Part of a small language model's weights.
Size: 16 layers, width 160, 5 heads of 32, MLP 448 SwiGLU, vocabulary 1683, 5.66M parameters.
Architecture: RMSNorm before each block, no biases in attention or MLP.
MLP neurons of a small language model. Each row is named by its layer, matrix (gate and up: input weights) and neuron, and shows model dimensions 16-143. Each number is 200 + 30 x the weight over its row's rms, rounded and kept within 0 to 999. A neuron's up and down rows have the sign that makes its largest values positive.
Before each neuron's rows, "fires on" lists the tokens most often at its 100 highest values on Wikipedia text that the model never trained on.

fires on: "ot", "b", " of", "y", "h", "f"
L12.gate434,196,217,155,280,202,226,181,177,223,237,204,201,190,160,174,203,232,191,192,177,156,262,163,147,147,201,229,135,184,203,231,131,235,154,164,183,190,220,175,206,186,208,242,230,194,245,203,217,159,236,177,161,202,160,164,213,226,150,181,167,197,215,212,195,250,217,234,209,218,158,200,179,178,188,167,202,237,200,143,220,190,183,183,164,228,210,195,191,246,236,237,223,184,194,189,184,186,228,186,192,207,212,171,268,223,219,168,226,169,224,187,174,186,214,183,231,189,185,230,175,204,233,196,172,205,145,218,224
L12.up434,166,181,191,193,214,207,197,155,202,189,174,258,231,217,212,179,193,233,193,167,177,228,242,209,196,214,253,176,217,237,165,171,165,180,168,190,193,168,198,206,178,194,142,203,152,212,220,157,212,233,161,151,223,183,166,179,235,245,200,193,221,211,175,151,187,183,222,226,246,221,215,197,168,201,191,182,174,203,164,176,190,201,168,241,243,166,230,168,190,181,226,220,153,174,164,198,242,233,161,171,227,206,220,235,192,237,240,141,127,184,226,275,204,171,208,211,241,187,212,279,203,215,183,219,212,209,195,106

fires on: "\n", " sup", " in"
L2.gate387,193,184,190,193,144,180,146,201,226,215,196,199,165,210,129,170,210,140,144,189,212,189,181,238,221,162,182,192,198,228,271,211,196,155,166,166,199,227,158,185,210,231,217,225,203,205,179,168,189,207,224,233,199,169,228,132,172,198,150,205,161,177,145,251,194,126,230,211,207,210,173,183,140,159,203,236,194,189,172,196,183,187,230,159,142,196,208,193,209,252,213,223,205,170,167,170,237,125,194,223,165,199,237,209,187,253,188,214,193,231,175,217,218,268,213,263,151,219,239,217,216,182,203,212,193,217,200,228
L2.up387,206,164,253,178,209,229,184,160,185,195,156,229,214,140,209,209,172,193,185,223,220,182,212,140,175,146,255,229,241,211,157,171,228,186,143,185,250,174,194,209,191,160,290,204,168,232,140,219,222,212,220,190,255,183,251,144,226,175,247,185,153,153,188,173,229,201,197,178,207,242,175,238,168,210,181,215,218,219,200,214,204,201,192,240,157,254,243,221,211,205,224,181,173,207,184,197,212,189,221,198,177,223,200,166,210,199,217,198,216,159,273,201,184,154,175,252,208,175,191,272,161,233,229,214,189,195,208,160

fires on: "n", "born", "cc", "ic", "enc", "orn"
L13.gate391,177,197,180,240,187,180,254,178,199,207,189,238,221,177,215,167,121,217,184,175,267,200,212,254,170,170,203,209,182,225,196,219,256,211,201,212,161,171,155,182,207,183,285,238,203,157,167,240,169,188,159,211,204,214,241,196,192,224,191,115,205,158,202,184,216,234,209,209,183,186,189,215,165,206,189,239,229,180,212,210,170,201,156,257,239,165,229,178,144,190,198,175,268,256,148,188,188,244,166,152,216,198,157,225,193,162,237,248,242,189,187,202,251,179,180,198,215,217,208,162,208,232,216,200,230,207,201,201
L13.up391,146,194,200,214,209,189,234,250,201,272,168,261,229,241,220,202,205,227,207,182,168,176,225,193,200,213,186,218,251,116,176,170,211,181,192,207,186,216,237,201,218,231,145,238,186,233,178,244,192,204,195,151,199,200,210,125,177,202,181,202,229,193,241,211,226,212,200,191,178,241,143,186,196,150,155,180,211,180,183,271,201,194,259,248,213,189,167,197,266,190,209,199,215,183,217,208,154,233,214,202,247,231,170,234,224,212,199,231,192,185,226,210,185,263,178,240,238,177,254,214,215,185,249,187,193,209,219,178

fires on: " ", "-", "\n", " g", "ect"
L12.gate277,227,205,138,202,233,157,173,191,205,180,179,158,172,191,221,167,162,187,164,165,214,222,216,231,217,224,195,196,180,229,166,202,262,180,114,245,194,184,192,215,248,150,202,174,193,210,217,237,175,174,160,199,271,195,185,197,160,206,172,246,202,186,160,178,240,210,218,204,168,199,195,221,227,168,196,210,179,185,231,203,232,215,211,201,199,188,236,244,185,241,196,165,201,166,175,213,234,244,245,190,214,126,149,211,208,162,240,189,237,180,208,288,221,172,218,176,230,168,204,194,186,205,183,186,153,235,191,200
L12.up277,163,232,135,177,214,254,188,195,212,163,216,163,214,157,272,213,230,249,176,261,188,201,149,226,198,181,256,226,180,193,134,192,222,136,170,262,190,217,207,187,173,170,235,167,180,228,211,215,245,245,206,222,196,173,177,191,241,188,187,206,230,232,176,218,233,221,186,190,207,158,175,157,176,160,209,150,249,180,169,186,184,169,245,241,193,222,200,244,169,233,179,210,146,158,196,230,213,242,191,223,262,215,209,226,197,164,150,200,176,246,218,178,178,193,224,188,222,196,194,195,209,175,163,219,174,166,198,179

fires on: " is", "um", "born", "ic", " she", "on"
L8.gate141,176,213,229,173,186,188,227,205,155,231,191,240,219,178,180,183,194,208,237,233,139,186,192,272,174,217,216,217,225,215,178,235,220,195,211,221,174,234,171,240,190,233,174,227,161,217,190,203,200,158,198,207,188,212,222,188,219,240,233,138,195,161,252,201,173,198,204,196,144,207,178,194,223,189,169,253,148,165,199,234,213,153,177,267,195,219,206,187,199,189,221,215,244,213,242,135,200,152,209,141,161,227,219,213,196,234,165,231,201,197,186,226,202,234,167,218,216,214,246,171,224,225,214,191,130,166,216,201
L8.up141,146,178,169,196,219,182,217,233,238,256,209,282,167,228,165,163,192,257,166,208,192,231,212,263,186,155,153,233,215,195,193,240,177,178,235,203,178,180,216,214,190,172,144,214,188,235,168,213,183,185,143,201,205,210,233,170,217,243,243,150,168,211,240,254,188,197,193,197,204,162,143,240,222,198,200,283,194,199,169,191,204,165,224,212,183,237,168,158,237,175,212,183,179,207,216,184,228,188,254,166,272,187,200,177,120,236,217,200,224,221,182,186,166,208,202,185,207,204,227,198,237,185,204,192,190,198,196,195

fires on: " \"", " ", "/", "\n"
L13.gate223,227,169,195,223,152,200,172,191,167,146,190,171,225,168,195,225,167,235,156,268,169,166,249,225,157,211,221,221,202,206,215,197,169,176,222,219,172,203,206,190,229,179,196,184,190,188,229,185,209,196,279,171,216,252,221,231,167,197,209,232,188,151,189,205,261,234,270,200,184,237,207,169,164,200,187,189,191,228,165,205,214,215,249,230,171,210,198,245,163,238,190,121,233,158,191,185,205,233,228,188,194,196,209,211,190,176,242,180,213,170,163,232,213,187,227,212,196,232,196,208,170,257,217,189,106,190,131,184
L13.up223,213,202,209,150,241,198,179,206,167,203,198,142,228,183,187,216,164,162,193,238,170,197,186,248,201,213,180,252,184,197,201,256,222,161,211,238,213,192,222,206,203,172,247,153,190,222,191,215,200,179,151,217,219,217,197,173,249,178,227,199,252,163,193,215,215,246,243,180,213,199,191,199,189,170,239,215,226,226,180,175,156,221,243,152,216,220,158,261,153,175,183,242,187,156,253,214,205,153,202,269,276,182,203,174,199,179,183,190,191,217,236,170,156,236,158,190,202,219,256,193,154,196,154,159,175,208,213,140

fires on: "e", "at", "ak", "y", "it", "ch"
L6.gate226,172,217,228,131,183,150,203,206,205,198,164,208,200,223,207,213,229,200,155,204,225,186,164,209,181,172,238,221,227,195,173,186,206,292,162,216,227,278,211,202,198,230,158,233,223,199,207,214,201,210,241,247,244,222,123,238,232,197,170,229,160,202,230,189,173,231,246,184,165,206,180,210,191,173,184,189,238,246,168,201,178,165,171,283,144,184,248,199,239,212,221,211,198,192,188,136,182,201,211,225,126,214,164,194,249,191,212,169,175,196,195,176,180,233,216,220,173,174,190,209,208,222,173,181,191,242,187,233
L6.up226,203,199,229,157,147,240,211,203,172,257,241,207,254,232,270,168,197,215,213,270,198,188,151,234,195,196,188,205,231,252,175,216,218,229,164,194,218,196,209,205,223,170,229,202,211,194,252,179,200,240,154,208,202,171,158,166,178,189,236,208,188,228,221,189,208,203,180,252,178,179,234,243,147,200,215,194,162,170,182,248,143,167,198,177,161,185,207,282,190,166,231,159,283,207,207,150,181,228,189,242,232,184,153,170,198,192,198,216,163,208,166,217,204,162,268,198,242,210,209,195,211,148,189,189,176,201,236,284

fires on: "c", " sc", " Sc", "t", " sh"
L4.gate173,252,197,267,216,195,254,157,192,220,148,227,224,245,140,230,162,185,172,214,214,179,213,196,180,198,221,208,257,193,211,218,252,190,173,230,180,207,164,222,213,221,195,230,218,205,181,222,175,184,160,255,207,219,151,184,154,188,176,179,170,174,196,182,154,170,137,192,178,213,249,205,220,157,140,191,186,159,210,249,226,218,164,159,197,254,232,227,206,152,176,228,123,223,216,195,246,199,246,217,224,157,213,201,207,209,165,188,201,139,203,191,233,227,180,200,211,145,180,201,179,202,153,210,257,182,149,159,197
L4.up173,211,158,223,223,161,208,184,174,205,178,236,217,194,236,226,199,238,158,222,186,222,251,203,180,227,199,127,145,229,218,180,189,194,191,199,267,225,153,219,158,266,231,158,160,247,200,223,203,185,213,220,182,199,215,209,215,214,177,217,234,161,202,222,190,254,205,203,168,190,178,179,174,155,165,191,172,197,197,202,171,193,226,200,196,165,177,230,241,219,185,152,183,208,191,181,183,185,182,247,209,195,211,231,253,223,175,141,203,151,213,122,237,169,210,239,140,188,155,222,205,183,183,227,250,174,236,180,217

fires on: "m", "am", "S", "y", "en"
L11.gate436,233,226,225,219,206,215,165,164,236,240,156,236,236,178,225,207,181,178,185,245,215,263,232,186,172,247,190,195,225,214,222,241,213,164,228,192,216,210,275,207,197,158,174,157,158,208,230,156,252,211,202,184,180,175,227,203,211,225,222,163,182,164,187,195,215,153,172,210,111,231,236,230,227,264,171,169,147,220,205,201,243,154,168,218,211,177,164,180,214,208,206,242,168,176,183,222,163,175,204,256,146,179,218,251,134,164,195,171,231,191,242,201,222,193,171,255,214,182,228,163,181,242,190,202,172,181,210,165
L11.up436,233,167,207,219,181,213,179,179,217,189,239,193,118,130,147,214,169,223,172,136,201,188,273,197,211,208,176,192,232,251,195,261,184,210,191,187,251,202,241,172,188,161,223,199,164,175,167,171,186,214,188,223,152,186,177,196,188,183,235,228,204,177,182,201,202,178,163,258,187,207,197,195,169,220,212,196,218,247,213,206,221,114,245,219,232,183,149,162,167,223,215,226,181,201,216,230,183,186,190,162,146,174,204,226,214,187,232,138,174,189,191,205,184,164,229,157,187,175,168,237,117,187,216,215,228,147,169,184

fires on: "el", "b", "ir", " pre", "im", " under"
L12.gate185,188,267,201,175,216,179,193,197,227,223,222,192,152,222,227,270,197,187,232,204,229,210,227,194,215,162,185,198,213,202,199,205,177,155,205,235,168,216,239,234,228,152,180,191,190,235,185,233,248,180,212,257,208,195,159,183,244,189,235,229,233,174,242,245,221,206,200,158,167,238,217,227,209,192,192,179,149,170,206,226,184,176,219,195,161,231,140,155,206,215,164,188,204,181,147,185,218,221,204,194,250,271,234,264,145,233,207,257,228,241,263,228,170,250,179,198,211,184,214,227,238,238,189,234,198,253,141,209
L12.up185,274,178,197,198,226,210,117,198,251,214,217,186,251,207,227,195,191,193,200,179,242,199,163,179,168,176,229,227,183,199,168,170,209,247,173,164,199,174,231,237,192,228,225,142,233,195,224,209,243,118,267,190,224,212,164,182,229,185,198,209,141,161,169,185,185,186,205,172,175,172,202,175,183,160,201,186,229,175,145,252,229,220,204,217,249,208,132,213,194,263,218,200,173,185,171,230,168,200,227,186,224,155,233,199,245,162,208,187,209,182,147,226,183,202,182,154,211,205,247,165,246,206,248,192,203,205,218,197

fires on: "ot", "ut", "1", "h", "er"
L5.gate357,209,214,178,215,196,175,216,214,167,187,176,195,241,208,207,251,241,238,250,195,213,177,189,213,232,195,194,176,237,233,211,219,233,154,211,204,230,237,205,201,184,218,166,162,201,175,208,215,274,178,176,214,203,165,211,188,164,222,201,178,248,229,162,183,194,237,239,203,263,176,149,169,212,210,153,233,183,155,138,163,162,216,197,237,191,236,199,151,216,142,214,178,227,212,207,206,174,271,167,168,191,187,174,223,275,227,173,192,186,187,227,169,210,182,196,214,159,127,146,174,196,234,212,205,196,174,194,198
L5.up357,199,195,178,199,231,204,217,198,191,190,213,220,226,193,217,194,228,217,191,224,185,174,249,196,203,165,226,165,264,218,198,221,146,177,166,214,148,180,171,149,150,201,177,231,211,201,239,222,276,221,193,197,186,140,210,153,237,221,248,175,166,193,157,195,224,217,181,227,251,211,173,207,231,224,204,227,192,183,139,171,172,213,205,252,232,199,177,193,186,194,218,182,212,165,176,262,184,228,209,155,245,180,206,215,284,192,190,203,224,176,208,194,197,179,145,219,229,147,192,188,190,239,187,199,167,208,210,153

fires on: " sc", " Sc", " |"
L4.gate392,173,125,242,186,195,221,196,174,210,169,223,154,211,203,255,204,195,179,231,227,187,229,161,242,213,220,200,211,201,208,183,197,179,158,234,215,237,161,189,198,157,240,194,185,250,161,254,137,196,181,143,228,203,158,222,177,202,186,229,154,209,237,218,201,162,220,195,237,199,192,176,203,147,195,211,225,165,151,191,200,216,154,230,153,162,231,169,180,163,175,171,183,125,252,234,216,211,230,211,205,185,179,218,188,211,235,214,198,127,163,180,211,200,255,225,185,221,228,226,224,218,198,176,210,231,212,186,217
L4.up392,198,155,186,202,165,246,211,151,205,209,226,167,183,195,176,194,240,177,233,237,191,183,191,272,221,185,165,169,186,215,209,223,147,260,215,189,176,184,218,204,167,216,248,172,174,156,209,197,177,154,173,197,235,152,257,206,199,166,209,174,145,256,193,224,159,184,200,190,168,172,187,162,167,167,166,162,174,221,189,168,176,178,193,172,152,187,158,198,181,213,230,163,159,207,207,198,196,205,233,235,260,187,221,221,234,213,240,195,148,196,179,232,169,148,219,175,220,198,228,224,183,248,213,223,218,238,196,205

fires on: "ro", "n", "th", "h", "ish"
L6.gate125,131,219,174,219,133,237,261,239,206,209,219,264,207,193,157,186,183,209,182,243,163,251,218,226,173,209,183,277,222,224,233,179,173,174,185,164,184,270,240,167,258,212,256,200,267,156,182,196,207,256,166,217,180,184,232,186,153,199,221,191,180,170,174,253,238,194,197,209,205,246,229,174,174,189,192,163,155,178,155,228,201,183,237,182,169,147,232,191,211,193,166,204,181,189,206,181,200,214,210,165,162,208,199,242,153,233,217,192,228,177,133,209,182,212,204,214,236,192,179,219,168,190,218,217,206,192,193,159
L6.up125,190,192,183,217,179,188,158,219,191,195,188,199,181,225,192,220,221,191,188,193,213,205,219,211,178,205,209,162,180,224,263,192,239,188,156,155,222,216,163,193,238,245,188,201,258,175,233,171,195,232,192,216,156,202,186,213,188,167,205,216,162,184,211,236,237,246,196,152,202,181,197,188,184,149,204,179,208,164,208,236,180,192,212,155,145,182,232,183,202,157,208,184,160,116,196,170,209,205,167,91,175,235,231,207,220,192,193,120,218,228,129,202,200,184,216,175,192,196,198,220,216,215,216,198,212,217,189,154

fires on: "y", "k", "iz", " k", "q"
L5.gate296,128,246,168,166,184,192,233,213,195,169,203,172,165,184,248,216,202,199,214,171,224,207,183,151,175,193,210,200,150,175,144,204,266,210,179,242,186,190,186,185,219,204,206,186,219,204,232,186,152,174,155,195,173,245,164,224,243,178,187,185,212,206,198,179,212,219,143,215,192,183,163,202,227,233,182,196,242,199,171,232,170,163,194,241,227,179,166,177,200,261,262,192,136,165,256,185,217,192,237,129,219,157,188,203,196,191,191,190,170,209,264,194,179,203,168,169,233,215,209,189,233,174,230,140,181,194,156,153
L5.up296,141,204,232,168,214,201,263,199,220,253,215,165,220,200,251,233,230,159,177,146,144,172,235,191,208,222,205,215,231,188,189,189,229,217,128,230,216,188,199,139,188,205,219,133,109,203,177,223,178,198,207,191,203,199,165,206,179,213,215,187,240,223,203,213,243,196,186,237,169,206,191,229,212,215,165,268,195,202,212,158,156,243,187,227,165,207,203,134,206,226,210,209,228,186,173,201,204,166,213,224,234,211,179,174,217,209,217,185,200,213,189,182,221,174,168,187,262,215,180,236,193,211,179,209,174,218,170,184

fires on: " B", " his", " be", "w", " its"
L5.gate317,140,175,173,212,182,191,142,206,196,215,225,211,198,211,197,198,203,218,191,174,208,172,170,193,212,197,212,229,224,211,125,221,177,248,206,194,191,190,220,165,184,184,189,161,128,192,242,182,218,171,190,192,186,210,285,190,196,105,174,197,186,199,200,184,138,212,251,197,190,216,137,179,162,185,193,241,198,214,133,229,216,190,186,190,252,194,205,260,177,208,204,189,155,223,227,198,175,187,233,253,212,208,197,260,208,212,217,248,186,250,197,220,160,253,168,258,179,204,196,202,193,178,175,226,216,226,190,235
L5.up317,184,194,179,177,179,185,213,182,223,237,226,168,135,176,192,203,277,222,205,216,149,163,191,185,190,271,213,241,231,219,233,227,190,232,208,214,194,173,194,211,171,142,156,181,162,189,163,198,254,167,162,221,212,213,226,206,193,221,176,205,231,251,213,263,219,242,240,178,202,192,176,192,199,155,217,190,204,235,203,180,204,213,176,217,206,238,218,248,165,180,224,198,160,188,216,188,148,209,242,246,185,207,149,152,215,246,219,199,197,190,263,183,262,214,195,215,191,188,226,222,220,183,247,216,145,186,143,173

fires on: "th", ")", "ir", "ot", "am", "im"
L8.gate206,139,179,206,152,154,185,181,167,251,225,218,218,246,176,178,243,159,217,223,206,241,238,165,249,191,246,247,264,224,170,173,222,192,207,215,242,258,187,228,221,228,223,197,211,175,136,190,224,221,211,239,248,173,145,209,221,191,175,193,216,183,199,233,187,213,155,220,207,198,230,169,242,236,190,227,188,200,178,166,214,231,203,214,159,228,208,236,207,226,220,202,166,262,157,236,185,198,240,169,232,233,209,234,222,232,208,146,203,211,239,190,211,200,233,154,196,204,181,221,187,216,264,235,178,216,232,184,199
L8.up206,191,176,194,207,186,236,178,180,211,199,231,283,235,177,209,208,194,172,251,173,213,188,166,145,169,124,189,160,200,218,206,176,205,217,184,211,217,146,164,181,232,235,177,205,193,184,214,204,231,146,209,154,247,146,221,213,203,211,194,175,200,229,132,187,228,176,234,222,224,198,193,269,218,173,211,219,253,120,154,210,204,216,177,197,186,196,163,232,229,178,139,208,159,191,225,223,165,223,168,270,197,176,241,230,215,151,226,170,182,186,208,184,175,229,216,214,187,212,199,171,225,224,241,174,163,236,223,214

fires on: "\n"
L6.gate55,158,237,209,208,183,149,236,216,150,201,187,167,248,141,161,229,154,233,198,244,186,195,211,189,211,150,200,151,191,153,183,173,178,186,175,188,178,179,171,199,220,187,248,227,201,213,217,218,171,190,279,234,233,237,163,189,236,191,194,197,200,177,159,233,210,192,231,193,186,231,223,233,217,158,230,192,204,209,159,246,181,174,181,209,217,217,176,202,170,211,211,246,165,212,185,223,183,120,184,181,199,181,245,181,166,207,167,207,241,187,240,217,212,177,197,221,198,230,222,263,219,158,211,153,126,204,198,143
L6.up55,161,178,235,215,213,216,218,262,175,191,173,205,219,179,209,230,200,191,166,208,168,165,206,155,150,204,207,164,225,170,183,190,148,134,216,199,196,178,206,199,181,228,239,210,204,214,172,238,209,207,241,200,219,186,193,194,216,183,236,175,226,159,177,123,208,225,210,215,198,207,216,197,197,195,135,217,187,234,182,230,135,143,142,218,212,193,221,197,251,207,213,255,185,144,157,188,218,189,226,198,188,209,241,148,214,196,219,202,246,178,227,211,195,202,202,233,158,224,207,268,236,172,164,141,156,175,162,213

fires on: "en", "an", "ased", "ing", "}", "ograp"
L5.gate80,194,184,145,204,210,221,218,191,175,218,247,207,218,200,215,211,214,169,236,225,202,178,201,179,221,213,218,238,236,267,229,141,221,240,224,170,177,204,218,162,164,222,194,200,188,211,250,183,160,193,268,232,215,255,201,212,178,226,214,220,173,255,205,217,225,170,171,193,158,201,189,208,253,192,180,202,185,201,213,160,185,224,158,164,194,203,190,218,210,155,214,226,230,212,217,189,215,151,188,185,148,228,254,200,185,205,240,202,197,185,180,246,161,194,257,183,180,189,254,180,213,189,163,187,183,249,202,181
L5.up80,147,203,159,207,212,256,206,216,164,209,197,213,202,192,212,193,198,206,215,207,171,153,170,183,268,192,199,201,287,225,206,210,189,171,206,198,196,263,177,235,192,212,193,231,207,176,214,212,217,186,224,190,258,200,185,176,158,201,193,228,193,290,223,216,194,221,184,208,148,222,130,225,197,188,182,193,152,217,170,171,199,202,140,175,214,197,173,200,205,205,174,232,232,222,200,193,240,159,212,198,172,195,216,161,171,212,220,207,204,165,212,202,119,218,250,151,192,184,260,192,222,199,183,191,189,204,205,162

fires on: "h", "ro", "r", "ra", "b", "ill"
L5.gate421,176,210,211,189,189,235,228,207,234,191,168,169,181,217,175,183,186,181,204,232,161,188,181,248,249,294,179,210,205,199,180,212,251,213,225,169,194,215,223,219,196,211,187,204,152,193,206,162,154,241,196,241,221,183,250,182,211,211,200,229,183,172,186,214,255,225,169,222,224,215,171,191,193,174,153,202,214,197,130,185,146,197,146,209,182,189,182,155,189,152,164,238,204,164,216,179,190,199,209,228,273,239,242,258,165,237,239,181,188,231,193,208,225,229,192,189,194,174,193,228,240,200,231,224,219,211,179,214
L5.up421,165,244,147,194,224,210,224,200,228,216,174,174,185,234,203,195,221,198,239,189,172,160,196,248,207,236,267,185,223,170,196,254,233,221,248,153,231,256,147,182,213,142,219,173,187,262,227,186,130,230,208,245,211,183,187,243,202,215,223,154,195,177,184,193,268,231,213,201,227,208,187,160,186,222,203,170,160,230,189,231,159,245,169,170,193,199,206,142,209,178,226,208,199,175,184,152,191,219,172,158,206,236,217,244,157,204,163,161,199,224,173,218,219,228,218,176,206,232,229,231,220,196,230,237,195,148,202,179

fires on: " the", "ag", "et", "in", "ig"
L13.gate370,173,203,195,214,203,207,226,233,208,246,149,210,172,199,176,222,172,209,183,236,204,163,217,195,175,182,195,191,216,239,228,156,219,222,164,207,232,222,180,209,162,194,195,261,186,220,200,218,167,195,215,265,138,196,155,159,228,218,181,231,214,226,220,207,147,216,140,251,213,192,206,203,251,213,211,173,276,158,170,192,199,187,280,202,201,205,206,234,209,200,240,172,168,239,240,202,228,193,159,223,190,182,172,156,199,189,158,234,234,192,151,204,173,175,174,241,217,271,206,202,202,241,156,166,189,164,210,189
L13.up370,214,163,234,225,149,177,194,116,260,143,240,180,165,196,168,196,207,198,182,197,194,226,213,175,190,214,172,223,224,189,236,217,112,205,255,148,157,248,228,205,147,155,167,215,232,190,190,219,181,220,196,204,154,242,150,159,198,148,248,237,188,252,198,195,169,234,205,214,189,239,179,219,222,214,201,197,259,207,245,203,208,208,190,201,206,192,194,276,219,231,217,181,203,210,191,222,242,147,202,201,230,182,176,259,170,198,197,229,158,172,206,186,204,174,226,174,251,165,162,220,211,206,228,144,171,195,202,237

fires on: " L", "er", "L", "k", "y", "our"
L8.gate235,186,168,187,179,245,185,231,162,217,159,212,201,203,196,234,156,238,200,169,169,173,172,145,150,164,188,232,173,175,197,221,170,221,174,139,210,184,184,186,259,238,184,221,209,157,206,151,218,153,199,182,226,200,196,221,188,175,205,207,240,213,222,241,204,149,271,198,202,196,269,248,221,176,200,161,178,186,190,195,263,230,186,195,183,225,209,178,232,213,153,223,169,150,217,186,229,240,174,171,159,206,212,227,204,201,178,197,274,236,227,192,186,205,197,276,151,182,213,197,190,213,173,162,172,209,201,195,265
L8.up235,170,163,232,210,218,240,198,156,165,225,175,177,169,219,282,167,247,197,174,184,203,250,167,225,174,242,209,207,224,150,213,225,223,213,189,272,223,258,190,196,181,178,174,236,198,183,224,248,194,209,253,195,231,226,201,222,249,195,224,154,224,215,233,205,177,259,188,192,186,264,181,210,182,238,214,173,161,198,229,235,229,222,192,217,197,182,225,164,154,220,198,234,243,201,221,237,222,193,207,183,234,234,172,173,234,184,168,179,228,153,222,242,288,220,225,194,171,181,255,192,200,154,201,266,233,204,211,190

fires on: ":", "\n", " ", ")", "ered"
L6.gate381,156,182,220,186,247,134,213,244,194,218,225,208,171,200,225,219,194,174,169,201,199,164,187,174,224,230,232,192,218,211,212,239,200,196,202,210,196,172,188,162,179,197,217,206,169,180,246,219,182,179,181,242,195,213,219,199,204,134,201,214,201,213,188,216,176,190,264,220,208,217,213,195,195,214,211,214,203,227,154,263,195,211,210,181,182,169,184,217,186,172,227,231,217,228,220,158,180,212,211,262,250,145,177,195,192,111,163,256,181,168,295,238,168,217,200,191,208,202,239,261,281,177,213,206,210,211,205,167
L6.up381,223,175,266,203,223,169,207,185,161,167,232,220,208,133,188,191,146,214,189,201,184,154,175,197,181,123,229,174,198,163,150,164,137,159,211,237,242,191,195,215,171,148,252,236,137,278,163,196,225,170,204,205,180,202,255,210,193,171,175,218,178,211,225,239,210,214,159,211,187,225,222,222,183,228,183,163,177,248,182,234,150,176,212,235,208,194,177,202,218,181,182,242,161,199,168,141,181,185,213,261,208,150,208,221,158,161,234,220,200,183,178,201,169,206,183,208,189,188,222,190,227,225,139,277,202,168,212,172

fires on: "==", " wh", " them", " it"
L6.gate445,152,157,174,163,268,221,135,188,166,154,217,210,222,160,188,247,174,156,139,186,188,217,206,189,137,211,187,238,201,209,212,182,203,199,164,172,201,246,185,178,189,219,196,248,230,163,193,172,132,180,180,172,237,193,227,229,176,213,246,229,176,171,174,259,167,159,259,212,200,164,250,162,220,162,169,229,183,244,209,195,182,197,244,190,209,217,150,216,211,231,183,206,199,254,211,198,200,157,212,177,159,196,176,220,174,197,193,187,162,183,176,194,182,190,234,218,252,233,217,227,207,230,163,156,159,166,240,191
L6.up445,200,213,173,224,157,263,183,214,196,182,226,215,226,200,188,238,187,229,170,183,180,208,213,173,210,142,169,215,227,195,223,215,218,211,243,218,163,235,216,135,162,184,173,205,170,183,203,206,162,181,216,225,251,197,191,183,159,236,243,236,209,200,218,206,167,173,246,202,199,194,216,238,191,124,185,199,148,208,219,169,219,221,205,194,225,199,207,199,231,216,235,185,248,304,177,169,182,164,230,174,191,240,169,162,186,178,187,218,266,196,161,226,163,204,190,167,204,259,232,226,197,259,192,214,185,222,224,191

fires on: "st", "y", "ir", "k", "ment", "ob"
L5.gate157,234,196,221,206,222,214,204,154,264,194,199,224,213,133,216,158,219,224,216,225,209,147,169,161,175,194,195,235,185,133,209,138,207,187,195,226,174,158,207,193,187,186,220,221,206,237,259,174,124,164,267,174,201,139,230,188,185,213,184,171,133,198,172,183,197,220,232,232,237,215,184,163,189,213,186,203,216,208,193,191,230,217,195,200,185,192,149,228,190,157,221,213,164,240,208,251,159,229,136,210,199,235,195,200,182,164,179,225,235,208,159,220,281,261,205,188,211,205,184,137,203,227,169,192,174,245,202,240
L5.up157,193,210,188,221,240,205,216,199,226,240,123,165,195,270,190,215,185,249,193,157,187,257,229,227,230,216,226,167,219,246,237,180,214,197,199,219,187,208,157,227,196,244,211,166,193,173,215,217,165,213,237,230,223,181,211,184,162,194,210,157,159,169,192,233,229,176,189,135,197,183,216,161,234,226,177,217,208,173,157,211,213,155,232,215,190,210,228,180,148,201,184,259,191,211,216,200,190,128,231,166,200,223,213,204,247,174,183,196,248,209,140,252,192,229,218,205,248,244,177,211,177,163,203,234,186,196,224,223

fires on: "\n", "ail", "ad"
L2.gate28,186,221,252,176,212,199,186,148,166,194,187,168,185,126,156,187,167,247,179,215,211,190,238,193,196,241,213,139,278,159,202,187,219,227,185,226,184,165,197,215,187,210,206,170,220,224,158,251,193,200,212,205,188,218,154,229,281,189,249,187,204,247,169,168,215,197,237,218,163,194,217,162,157,184,200,197,159,244,188,175,173,230,246,182,200,213,187,144,217,206,214,278,180,231,171,214,197,157,185,147,168,178,228,184,245,200,181,176,230,182,252,174,192,181,195,143,219,230,177,231,200,166,161,184,173,163,222,195
L2.up28,181,202,206,188,217,183,196,206,161,177,213,176,205,139,170,268,166,194,176,177,229,169,233,225,222,205,225,123,261,156,203,173,219,172,161,190,203,217,166,172,194,234,196,211,167,189,131,238,202,216,238,221,178,226,213,187,242,221,251,212,221,238,168,175,219,195,204,216,219,207,195,187,163,227,165,179,197,218,165,151,158,225,213,175,191,215,176,158,307,138,229,245,170,176,194,191,199,217,166,196,171,189,239,210,195,221,205,159,224,174,233,172,243,202,223,173,207,190,133,211,204,218,130,149,201,197,200,236